MLP neurons of a small language model. Each row is named by its layer, matrix (gate and up: input weights; down: output weights) and neuron, and shows model dimensions 16-111. Each number is 50 + 12 x the weight over its row's rms, rounded and kept within 0 to 99. A neuron's up and down rows have the sign that makes its largest values positive.
A block is one neuron, or neurons of one layer that tend to fire together. After each block is what it responds to, as a language model described it from the Wikipedia text at the highest values.

L6.gate129:37 74 58 49 44 46 54 35 71 43 31 74 45 39 49 64 41 27 62 60 50 61 54 45 49 50 29 67 64 53 41 68 54 81 34 43 60 43 47 44 46 67 49 39 49 61 61 32 63 52 40 44 53 44 43 37 57 64 47 53 38 34 76 57 29 78 58 66 31 28 42 66 49 50 48 53 63 19 38 54 52 42 42 70 33 56 46 40 44 55 52 53 34 46 43 59
L6.up129:39 60 40 70 55 43 34 51 42 35 49 44 39 42 54 46 31 29 56 59 65 65 54 55 70 72 31 69 50 39 49 54 70 54 64 35 56 36 67 34 51 65 33 47 45 64 27 33 35 55 43 58 61 45 58 32 49 75 43 55 46 49 69 78 48 54 55 47 53 43 50 56 48 34 42 63 48 62 24 46 37 53 42 55 50 41 50 36 36 41 42 51 31 44 26 64
L6.down129:71 38 44 58 47 46 63 66 66 58 54 57 74 61 47 51 55 54 43 32 47 67 42 62 38 40 31 69 51 75 61 53 39 70 59 57 41 49 53 54 75 48 35 46 69 75 55 43 40 58 47 42 61 42 44 50 27 65 35 59 52 57 56 64 66 37 43 55 46 75 57 40 45 45 67 48 41 33 12 46 63 50 57 47 29 65 32 47 46 59 50 40 56 50 40 53
L6.gate146:56 56 33 31 67 47 65 34 53 58 50 45 35 67 44 44 41 51 56 69 60 46 58 43 42 28 55 53 43 64 63 50 19 47 56 60 48 52 44 63 53 54 42 41 53 59 51 52 49 45 55 57 68 34 67 35 36 47 48 44 50 65 31 76 60 38 59 20 41 35 54 47 41 42 45 49 20 30 31 58 56 57 62 70 63 25 48 49 51 47 52 52 53 64 53 44
L6.up146:48 43 42 49 64 48 44 48 44 70 28 71 41 50 37 61 31 43 52 68 40 70 50 52 51 41 61 54 51 31 55 51 43 56 42 63 42 43 51 49 28 35 44 55 51 54 54 26 47 62 38 51 41 42 28 49 56 40 56 30 48 36 63 72 59 68 48 33 37 53 47 75 68 46 50 42 42 57 50 42 69 54 59 45 56 59 59 46 43 44 46 61 37 60 57 48
L6.down146:51 51 53 71 54 43 40 61 56 34 57 38 66 18 36 42 40 42 56 48 40 60 43 57 56 24 46 39 44 51 23 64 61 48 67 43 47 33 51 46 63 48 22 50 56 28 56 71 31 51 47 49 44 39 52 53 55 44 55 42 52 56 55 70 57 44 48 55 66 45 47 48 43 48 46 51 53 41 45 46 42 39 59 66 45 60 45 44 59 68 39 56 54 63 43 34
L6.gate428:71 65 48 27 55 81 45 49 62 48 33 71 48 65 57 69 65 49 33 70 64 59 67 44 56 47 45 48 44 61 54 46 35 42 53 40 54 67 33 50 51 42 42 44 42 63 74 62 52 41 46 51 37 41 42 65 52 49 60 37 56 25 41 61 25 41 39 42 52 56 56 58 49 69 25 54 49 50 42 60 48 43 41 44 57 46 51 32 45 45 68 64 74 46 46 34
L6.up428:43 41 32 52 52 44 58 37 53 52 45 49 33 45 55 53 37 38 37 47 56 63 59 57 35 40 43 61 32 38 32 57 56 57 42 62 48 57 49 40 64 36 62 46 30 47 29 51 58 45 44 47 49 42 45 41 59 46 49 51 44 45 47 59 58 73 37 43 81 53 41 46 57 38 37 54 35 44 47 64 53 33 23 61 29 65 54 65 64 66 43 61 32 44 46 39
L6.down428:59 41 53 44 46 58 48 40 37 68 56 57 54 28 54 49 69 46 65 43 40 48 43 41 49 31 31 66 61 72 45 49 56 75 48 46 59 35 69 34 57 50 39 71 42 67 62 50 66 47 53 55 40 46 45 71 27 42 34 41 61 45 41 68 36 34 60 61 28 41 61 42 43 58 45 41 52 46 45 50 39 71 44 46 35 53 65 40 30 62 51 47 50 52 63 36
L6.gate526:54 50 68 50 62 47 34 44 32 57 65 28 43 45 66 55 64 57 51 58 60 52 66 55 56 45 57 59 65 56 45 65 28 46 49 53 61 60 52 48 40 56 38 33 53 53 60 43 57 45 67 52 85 54 68 48 43 55 54 66 39 42 48 55 45 49 61 72 28 77 60 38 44 70 72 43 55 45 49 50 72 46 28 47 38 27 60 41 42 41 72 54 63 60 50 58
L6.up526:61 38 62 27 54 55 56 36 63 21 50 58 62 50 30 65 30 36 36 51 61 65 60 40 38 49 57 56 45 78 58 39 66 35 68 46 38 52 73 64 51 61 45 55 34 41 53 43 53 61 50 50 35 37 60 89 62 72 57 38 52 69 66 39 50 26 53 56 45 38 52 62 50 56 63 58 49 54 54 41 38 52 46 50 51 49 64 58 53 56 51 62 56 49 60 26
L6.down526:60 38 48 43 45 55 51 45 47 42 52 62 49 48 67 59 15 45 51 52 56 45 53 49 58 48 95 70 58 60 63 43 65 61 59 48 51 51 56 68 38 46 57 24 63 41 52 49 47 51 64 58 52 57 40 36 55 43 48 47 45 55 40 55 52 46 57 42 77 57 73 54 42 47 41 59 49 31 41 59 60 58 49 53 67 52 35 63 36 64 49 35 51 56 57 43
Mainly the "- " bullet opening an infobox or list line (Molar mass, Running time) or "==" headings; also mid-word fragments, especially "f" in Swifts, suffered, fifth.

L7.gate202:40 43 41 48 26 48 35 49 51 67 53 69 49 51 66 51 71 50 43 58 49 55 49 67 51 53 64 69 58 58 39 53 61 53 65 48 46 69 43 35 31 52 46 61 46 42 48 28 44 39 44 50 66 52 54 66 44 64 52 40 45 60 43 36 56 43 60 41 49 43 65 21 16 57 48 44 48 47 44 37 62 31 48 46 51 63 61 63 45 45 46 55 48 68 78 58
L7.up202:52 35 41 48 51 62 60 36 13 45 40 71 39 55 64 63 39 45 44 61 52 39 68 47 63 39 39 42 28 42 58 42 62 56 41 53 36 47 58 60 43 37 50 30 60 33 40 43 61 61 41 49 55 64 45 44 41 50 68 47 45 46 71 39 67 43 39 48 42 35 51 30 37 53 39 61 36 45 53 45 32 40 36 47 47 52 78 50 50 44 63 41 41 63 32 45
L7.down202:33 84 47 55 52 18 46 52 62 50 51 39 58 57 51 39 61 46 78 50 41 51 59 37 41 53 69 42 61 76 63 40 44 54 58 77 35 43 60 73 48 59 45 41 56 76 61 46 60 38 38 38 57 58 71 51 61 61 22 43 62 37 61 51 64 49 54 51 51 51 53 36 44 49 49 34 60 68 52 52 58 53 48 38 57 32 53 65 58 36 62 35 44 59 36 50
L7.gate529:48 56 58 42 62 56 52 35 42 49 50 46 54 60 50 54 47 49 55 65 44 47 64 63 36 46 51 58 31 56 53 44 62 72 56 68 64 42 43 61 25 55 25 46 56 59 59 54 87 60 41 37 62 50 57 52 51 39 56 59 36 47 82 66 46 48 85 37 44 63 65 53 38 58 31 67 44 56 42 55 72 46 49 45 55 49 52 74 50 49 47 49 47 51 78 59
L7.up529:59 35 54 60 64 40 33 47 52 50 40 52 50 48 48 42 49 55 39 92 54 44 51 67 61 38 51 52 45 31 50 54 57 55 73 39 59 60 41 37 65 55 40 70 57 39 17 58 52 43 17 38 72 42 49 50 72 51 58 46 57 57 56 51 63 41 51 45 43 40 64 50 52 61 57 51 54 55 57 57 50 56 50 46 61 43 61 24 33 50 32 48 45 55 66 66
L7.down529:41 51 60 44 48 55 51 57 39 46 80 38 70 41 55 45 40 62 42 26 38 63 59 38 57 46 74 62 46 37 53 29 50 56 41 55 33 67 42 43 48 64 44 33 55 65 41 76 56 65 44 51 51 55 59 56 50 60 48 34 41 65 61 33 48 55 43 60 39 37 48 41 50 50 54 35 42 59 73 56 37 66 21 56 54 33 48 57 54 23 95 53 44 31 34 48
L7.gate574:46 61 71 54 45 47 45 66 58 41 81 36 56 76 60 66 57 49 61 66 57 33 34 68 59 62 35 56 41 62 66 52 56 65 32 76 41 44 44 50 45 54 61 47 40 72 28 57 38 46 42 49 75 49 51 49 77 44 53 50 85 39 61 44 66 66 61 74 62 44 45 51 30 55 46 63 45 62 63 56 65 60 40 37 34 78 53 56 41 56 61 46 68 41 47 46
L7.up574:44 58 41 60 47 38 41 47 60 47 57 58 54 44 56 23 38 40 70 59 26 43 61 66 57 61 54 46 71 43 51 67 58 52 55 45 59 59 53 55 10 67 42 53 66 50 44 53 37 45 49 36 51 47 47 48 48 47 63 62 69 65 38 31 54 52 41 19 34 45 53 33 59 40 53 47 62 57 77 43 44 49 37 44 54 45 44 73 58 51 63 66 48 38 42 67
L7.down574:54 46 33 48 48 29 62 37 55 28 47 52 49 51 63 53 67 59 63 66 49 61 47 39 51 42 43 47 39 63 38 42 55 57 25 68 43 64 60 69 66 62 66 27 28 72 65 39 41 57 55 58 59 61 57 73 58 64 44 64 47 33 57 63 45 47 51 60 49 42 34 50 44 48 56 45 55 41 27 61 55 70 52 54 58 66 33 26 58 50 36 46 51 83 54 33
L7.gate606:47 53 54 36 34 63 46 71 36 57 47 62 25 51 51 53 62 40 56 55 51 42 31 46 49 31 50 71 26 48 49 53 46 59 58 74 42 50 49 53 29 51 23 69 52 54 46 45 47 37 41 31 38 68 35 46 59 59 35 35 64 66 73 42 57 49 56 38 53 63 60 56 52 41 59 53 57 41 46 54 79 88 52 57 55 54 42 58 28 62 26 52 58 45 62 46
L7.up606:58 57 31 51 38 52 40 39 54 70 62 38 75 51 54 56 40 66 60 43 49 78 68 60 59 63 79 43 41 46 55 69 47 56 50 64 49 63 52 46 56 35 55 46 42 62 55 52 77 47 48 52 69 25 52 49 49 48 66 38 52 53 42 38 63 68 50 52 61 44 33 42 39 44 55 34 60 68 33 42 38 53 46 40 71 38 61 47 62 40 68 52 40 34 53 66
L7.down606:59 44 38 51 57 31 53 50 60 32 35 49 58 51 35 20 55 40 61 65 55 34 27 42 44 70 35 32 70 63 26 29 61 28 47 62 62 52 34 68 58 64 55 62 66 59 54 39 46 58 61 39 48 69 41 50 50 61 51 66 44 55 58 63 37 34 76 57 49 43 53 64 51 40 39 78 36 34 63 46 49 45 61 41 32 47 59 49 58 57 59 56 63 70 44 55
Short word-internal pieces, mostly "a", right after an opening capital or fragment in split proper names, such as La(Cour), L(a)os, G(h)ana.

L6.gate13:24 62 33 47 41 56 36 64 50 64 48 50 53 48 61 57 49 42 52 89 55 61 48 65 63 38 40 47 53 48 28 37 56 43 29 67 44 71 58 51 79 34 34 53 42 73 65 50 57 46 69 64 49 41 47 59 67 35 54 44 50 57 57 50 63 65 70 58 42 34 63 55 39 32 59 54 50 59 22 36 51 61 43 58 50 50 24 51 38 65 32 56 53 40 53 38
L6.up13:35 58 31 39 41 45 48 44 60 66 57 65 51 41 51 35 71 65 52 75 36 57 43 41 57 54 58 82 30 36 40 66 73 46 58 61 68 52 69 52 52 42 55 48 60 69 41 53 35 24 48 40 40 50 33 43 23 63 49 34 43 58 43 46 48 43 69 46 61 53 67 58 38 32 40 51 49 67 49 42 64 70 35 43 79 50 42 50 50 31 43 29 45 54 46 66
L6.down13:46 36 38 18 61 42 67 38 51 37 21 31 60 57 38 35 53 59 40 34 57 50 57 59 46 61 70 29 56 47 52 66 50 13 51 28 52 64 42 54 59 53 58 41 66 65 47 52 61 41 48 70 50 64 35 49 31 41 48 64 54 32 48 54 74 60 62 45 23 71 43 38 56 41 44 54 53 41 66 25 33 33 75 41 69 58 39 69 55 50 43 48 60 73 48 55
L6.gate321:51 63 48 48 67 51 66 46 43 51 75 54 57 44 37 56 38 43 55 50 46 29 48 73 54 48 76 54 47 37 57 61 49 46 27 43 55 45 42 51 55 35 50 41 44 77 63 49 75 55 72 45 65 48 77 56 66 54 71 56 54 52 32 48 60 48 52 41 58 57 57 52 52 40 57 42 32 52 51 59 56 67 33 27 50 57 62 31 57 38 62 50 39 59 32 74
L6.up321:42 43 46 59 53 56 62 37 56 48 42 68 56 45 36 41 47 56 55 45 43 22 40 60 55 49 88 14 52 33 46 52 50 40 44 58 49 53 51 49 32 56 53 47 44 70 42 29 56 40 45 47 52 58 52 82 54 38 50 49 53 51 43 47 31 33 60 43 49 29 44 62 53 42 45 63 42 61 54 47 51 72 36 23 58 66 68 54 34 51 73 66 41 49 48 69
L6.down321:63 66 61 47 32 49 57 56 45 33 46 63 71 35 62 26 59 42 65 60 59 65 58 55 58 52 16 45 52 78 52 64 60 47 38 55 73 54 39 41 47 48 62 56 40 44 47 41 22 48 53 59 41 45 33 48 33 40 54 56 52 62 52 66 31 56 68 53 42 63 60 69 60 61 45 56 44 27 50 53 62 38 46 51 47 51 67 70 25 47 53 46 55 36 53 23
L6.gate363:52 46 38 63 34 46 45 45 74 61 84 59 73 42 51 58 42 67 44 68 38 48 37 56 49 40 61 36 47 52 34 53 80 38 51 74 51 58 59 61 51 65 49 43 49 46 65 37 68 56 33 48 50 49 39 46 53 58 48 72 53 35 28 61 66 49 50 39 58 32 45 52 70 37 58 44 53 59 56 59 56 49 42 43 62 46 35 64 64 36 37 62 54 65 57 62
L6.up363:45 57 42 69 47 44 63 59 67 36 33 34 57 57 29 53 47 48 60 47 38 33 45 34 39 36 56 63 33 61 64 44 57 53 72 55 53 26 47 50 40 34 49 51 56 49 58 42 65 67 32 53 45 66 42 54 82 55 46 41 38 48 66 62 48 58 50 49 80 62 32 53 63 57 41 45 50 42 57 52 55 67 48 46 60 42 60 60 53 54 52 39 20 50 55 44
L6.down363:45 59 40 46 46 60 47 43 56 83 58 39 38 53 44 39 64 47 56 45 44 67 43 44 53 63 44 55 39 75 79 41 35 68 52 56 44 63 35 33 30 43 53 62 44 38 56 44 56 56 40 38 74 38 35 51 60 41 62 48 55 66 39 53 51 41 47 62 35 39 41 46 65 55 49 36 72 36 25 55 57 48 60 46 49 58 74 65 57 24 47 62 58 71 57 57
L6.gate419:64 45 16 49 41 73 62 50 61 28 62 75 53 53 42 71 56 40 47 61 52 51 42 59 56 65 49 47 64 52 45 54 65 42 61 81 52 47 46 51 55 52 41 41 42 57 48 50 58 58 46 53 52 31 63 44 40 64 68 44 32 50 59 43 75 51 62 35 37 43 64 68 58 49 53 43 44 44 46 47 49 53 47 57 61 57 71 66 09 42 46 58 72 60 77 58
L6.up419:63 59 44 24 48 65 63 34 54 70 72 56 40 58 29 76 50 59 32 42 42 60 38 33 55 56 47 60 48 63 46 31 55 40 70 83 49 61 48 41 39 47 48 41 39 59 59 37 56 44 43 44 41 42 41 51 32 61 75 42 37 47 50 37 62 51 39 44 42 58 53 56 48 54 44 54 75 47 45 51 72 51 49 64 67 44 64 58 46 51 37 44 76 74 43 63
L6.down419:37 52 42 53 41 49 57 29 60 35 53 36 66 62 53 50 35 50 71 45 42 46 57 43 60 45 61 46 60 50 38 39 61 48 56 63 54 77 75 48 50 46 45 35 64 77 57 36 32 64 52 50 63 42 50 54 51 38 55 52 50 65 60 29 58 55 61 47 33 46 71 52 40 49 47 39 60 52 52 47 63 60 56 42 45 50 88 67 35 25 38 54 32 65 54 44
The vowel piece "a" (or aw, al, fa) split out inside a word after a consonant piece, strongest in praised/praise, also drawn, Caucasus, Ka-27.

L7.gate419:48 47 34 63 39 28 38 55 41 54 57 46 53 64 62 38 38 45 35 40 71 49 52 66 59 41 59 52 51 40 46 42 50 44 38 38 53 60 51 29 60 30 61 68 61 71 54 67 66 77 43 64 40 40 48 49 55 46 53 80 57 30 28 59 27 57 65 36 57 27 30 52 59 50 30 42 49 52 48 52 28 55 36 49 55 57 56 32 34 67 38 38 53 48 50 53
L7.up419:51 65 56 64 63 47 34 49 51 78 48 51 58 40 56 68 53 47 46 61 72 46 60 68 63 64 32 46 50 66 59 44 52 53 51 66 40 56 49 47 73 57 53 55 31 49 73 47 72 63 50 47 51 22 41 49 39 54 49 49 64 43 32 58 44 73 39 39 58 39 35 40 74 59 50 51 45 50 50 55 31 60 42 52 66 52 48 53 37 49 12 51 29 46 43 56
L7.down419:58 27 60 58 54 55 40 51 85 40 32 46 48 49 46 74 61 57 57 48 55 45 74 55 33 37 45 61 56 55 25 50 72 79 79 53 37 37 59 43 50 38 49 45 33 43 62 58 44 41 47 55 56 44 38 52 60 42 59 57 37 29 52 42 65 57 50 27 54 38 50 88 52 54 48 42 37 38 58 57 42 40 42 43 33 58 33 38 32 49 54 23 36 45 42 42
L7.gate438:53 58 39 68 35 26 52 55 54 57 57 46 41 45 66 85 54 47 51 36 54 60 51 60 63 53 59 51 42 46 50 58 46 42 44 38 39 40 65 59 55 44 61 46 55 44 48 40 76 54 63 40 36 65 51 77 66 68 46 46 52 62 57 42 52 67 47 46 36 63 57 46 31 49 45 67 45 55 09 52 35 34 44 54 55 54 36 57 49 61 31 63 55 41 62 37
L7.up438:56 50 59 50 44 32 67 30 27 42 53 52 51 44 48 38 46 53 47 74 61 52 51 48 52 48 45 58 62 74 36 34 57 53 44 27 53 44 56 42 41 49 56 62 56 60 39 78 54 40 51 27 41 39 54 47 41 41 48 37 48 52 38 43 51 66 53 42 56 56 38 61 71 51 56 50 47 39 41 46 31 59 35 64 40 62 47 51 23 56 45 56 39 55 82 31
L7.down438:56 61 44 36 45 59 55 46 69 50 28 52 81 41 60 23 45 42 59 57 65 67 61 44 50 44 50 30 29 30 43 40 51 63 66 56 43 50 49 38 62 66 54 38 46 59 45 47 56 64 41 48 37 40 48 42 57 58 64 29 41 56 36 72 53 31 74 64 38 46 53 42 72 51 48 48 65 66 39 62 46 41 58 37 51 58 35 56 44 59 48 68 63 56 70 51
L7.gate533:57 40 34 56 41 68 47 55 53 52 39 60 64 61 72 41 36 34 50 49 62 56 54 66 68 46 53 43 64 61 51 49 53 41 34 49 48 30 51 41 52 50 49 46 48 72 80 70 49 62 24 46 54 51 61 68 56 50 55 56 48 41 37 37 51 54 68 25 41 47 37 39 45 45 62 51 68 27 41 28 24 39 32 57 60 41 57 46 53 46 53 66 72 73 44 40
L7.up533:66 79 37 48 40 53 42 49 41 68 49 52 68 53 58 49 56 58 20 47 64 62 45 53 62 66 58 65 56 45 68 45 53 26 62 42 53 34 55 35 57 61 28 54 52 48 61 52 44 66 44 47 68 51 57 40 53 50 48 67 42 42 36 42 62 47 56 47 52 32 29 54 15 36 70 48 47 38 44 31 43 53 58 46 44 42 38 46 45 66 44 41 64 71 36 34
L7.down533:50 35 40 50 76 50 29 74 62 29 56 40 39 51 55 56 50 42 71 70 61 89 44 31 64 34 53 49 56 40 51 43 54 63 44 62 70 68 56 56 26 50 52 56 54 58 36 71 57 58 50 42 64 46 53 36 49 70 29 59 47 46 47 39 59 47 59 49 50 72 33 60 36 22 43 49 57 43 52 52 60 49 50 53 44 37 42 61 37 44 67 61 31 55 39 64
L7.gate591:64 44 56 35 58 42 38 20 52 48 38 52 58 51 57 43 34 52 46 41 44 54 49 55 53 55 68 68 43 60 38 37 56 23 54 61 49 30 66 45 41 63 43 20 68 42 49 59 46 42 40 36 86 38 24 38 41 52 54 55 49 23 39 56 42 72 51 34 56 48 54 65 26 39 45 44 64 38 42 51 46 52 55 31 44 40 40 54 21 55 59 50 49 50 69 48
L7.up591:54 33 37 43 55 62 47 54 55 39 50 68 58 60 77 53 38 63 32 49 52 68 52 46 58 76 64 47 58 69 55 54 20 37 33 41 33 50 60 41 56 42 35 61 54 50 68 29 42 29 64 56 41 63 59 27 56 50 33 57 74 57 59 57 30 46 44 61 59 35 41 51 26 45 48 68 38 44 61 46 62 30 38 59 52 52 44 48 61 32 37 47 69 46 44 43
L7.down591:51 44 61 52 68 67 07 47 63 61 41 33 53 48 45 35 48 48 38 43 53 45 41 75 67 46 49 69 60 42 49 61 45 61 44 51 49 61 25 63 41 39 50 65 61 47 61 49 60 63 54 57 42 49 62 56 70 34 61 82 25 37 36 48 56 46 49 39 57 61 50 53 18 30 49 47 62 54 36 65 79 65 37 54 44 40 51 33 55 62 42 62 60 71 46 70
Word pieces inside multi-word field labels in infobox or list lines starting with "- ", such as Runn-ing time, Mol-ar mass, Place of death, plus scattered mid-word pieces elsewhere.

L10.gate599:32 74 53 45 39 47 42 40 51 50 56 41 45 66 22 45 54 55 79 55 30 47 54 34 64 53 51 58 71 41 60 34 54 56 62 83 50 41 55 62 35 52 44 62 52 27 54 64 51 50 49 33 65 50 36 45 67 61 28 54 56 68 46 27 50 40 55 30 64 47 62 47 31 52 42 33 53 58 39 44 40 53 39 53 62 58 51 47 52 34 43 40 42 55 58 54
L10.up599:47 48 29 41 57 59 57 32 81 39 44 48 31 49 31 56 63 56 52 47 52 35 31 52 39 46 67 47 49 47 63 53 59 35 52 61 28 42 53 59 48 66 49 38 33 43 70 45 43 42 32 35 69 41 47 29 38 69 66 65 30 50 54 61 40 61 35 51 37 57 57 31 45 53 60 57 52 64 52 44 37 61 36 34 54 43 61 60 51 40 63 44 35 69 53 34
L10.down599:29 54 50 55 13 46 44 59 66 19 58 44 64 49 68 40 43 50 55 50 49 67 49 41 64 41 49 41 40 52 31 63 53 51 64 72 50 48 60 30 51 55 46 38 67 74 55 61 52 29 55 53 66 50 55 39 43 41 33 64 42 61 63 57 70 62 45 41 31 44 40 29 36 58 47 66 63 31 52 39 45 43 55 38 43 41 74 56 45 42 56 66 66 41 66 46
Word-piece tokens inside a word split into pieces, mostly a lone "a" after an opening fragment, as in we-a-ther, Thor-a-x, w-a-x, t-a-il.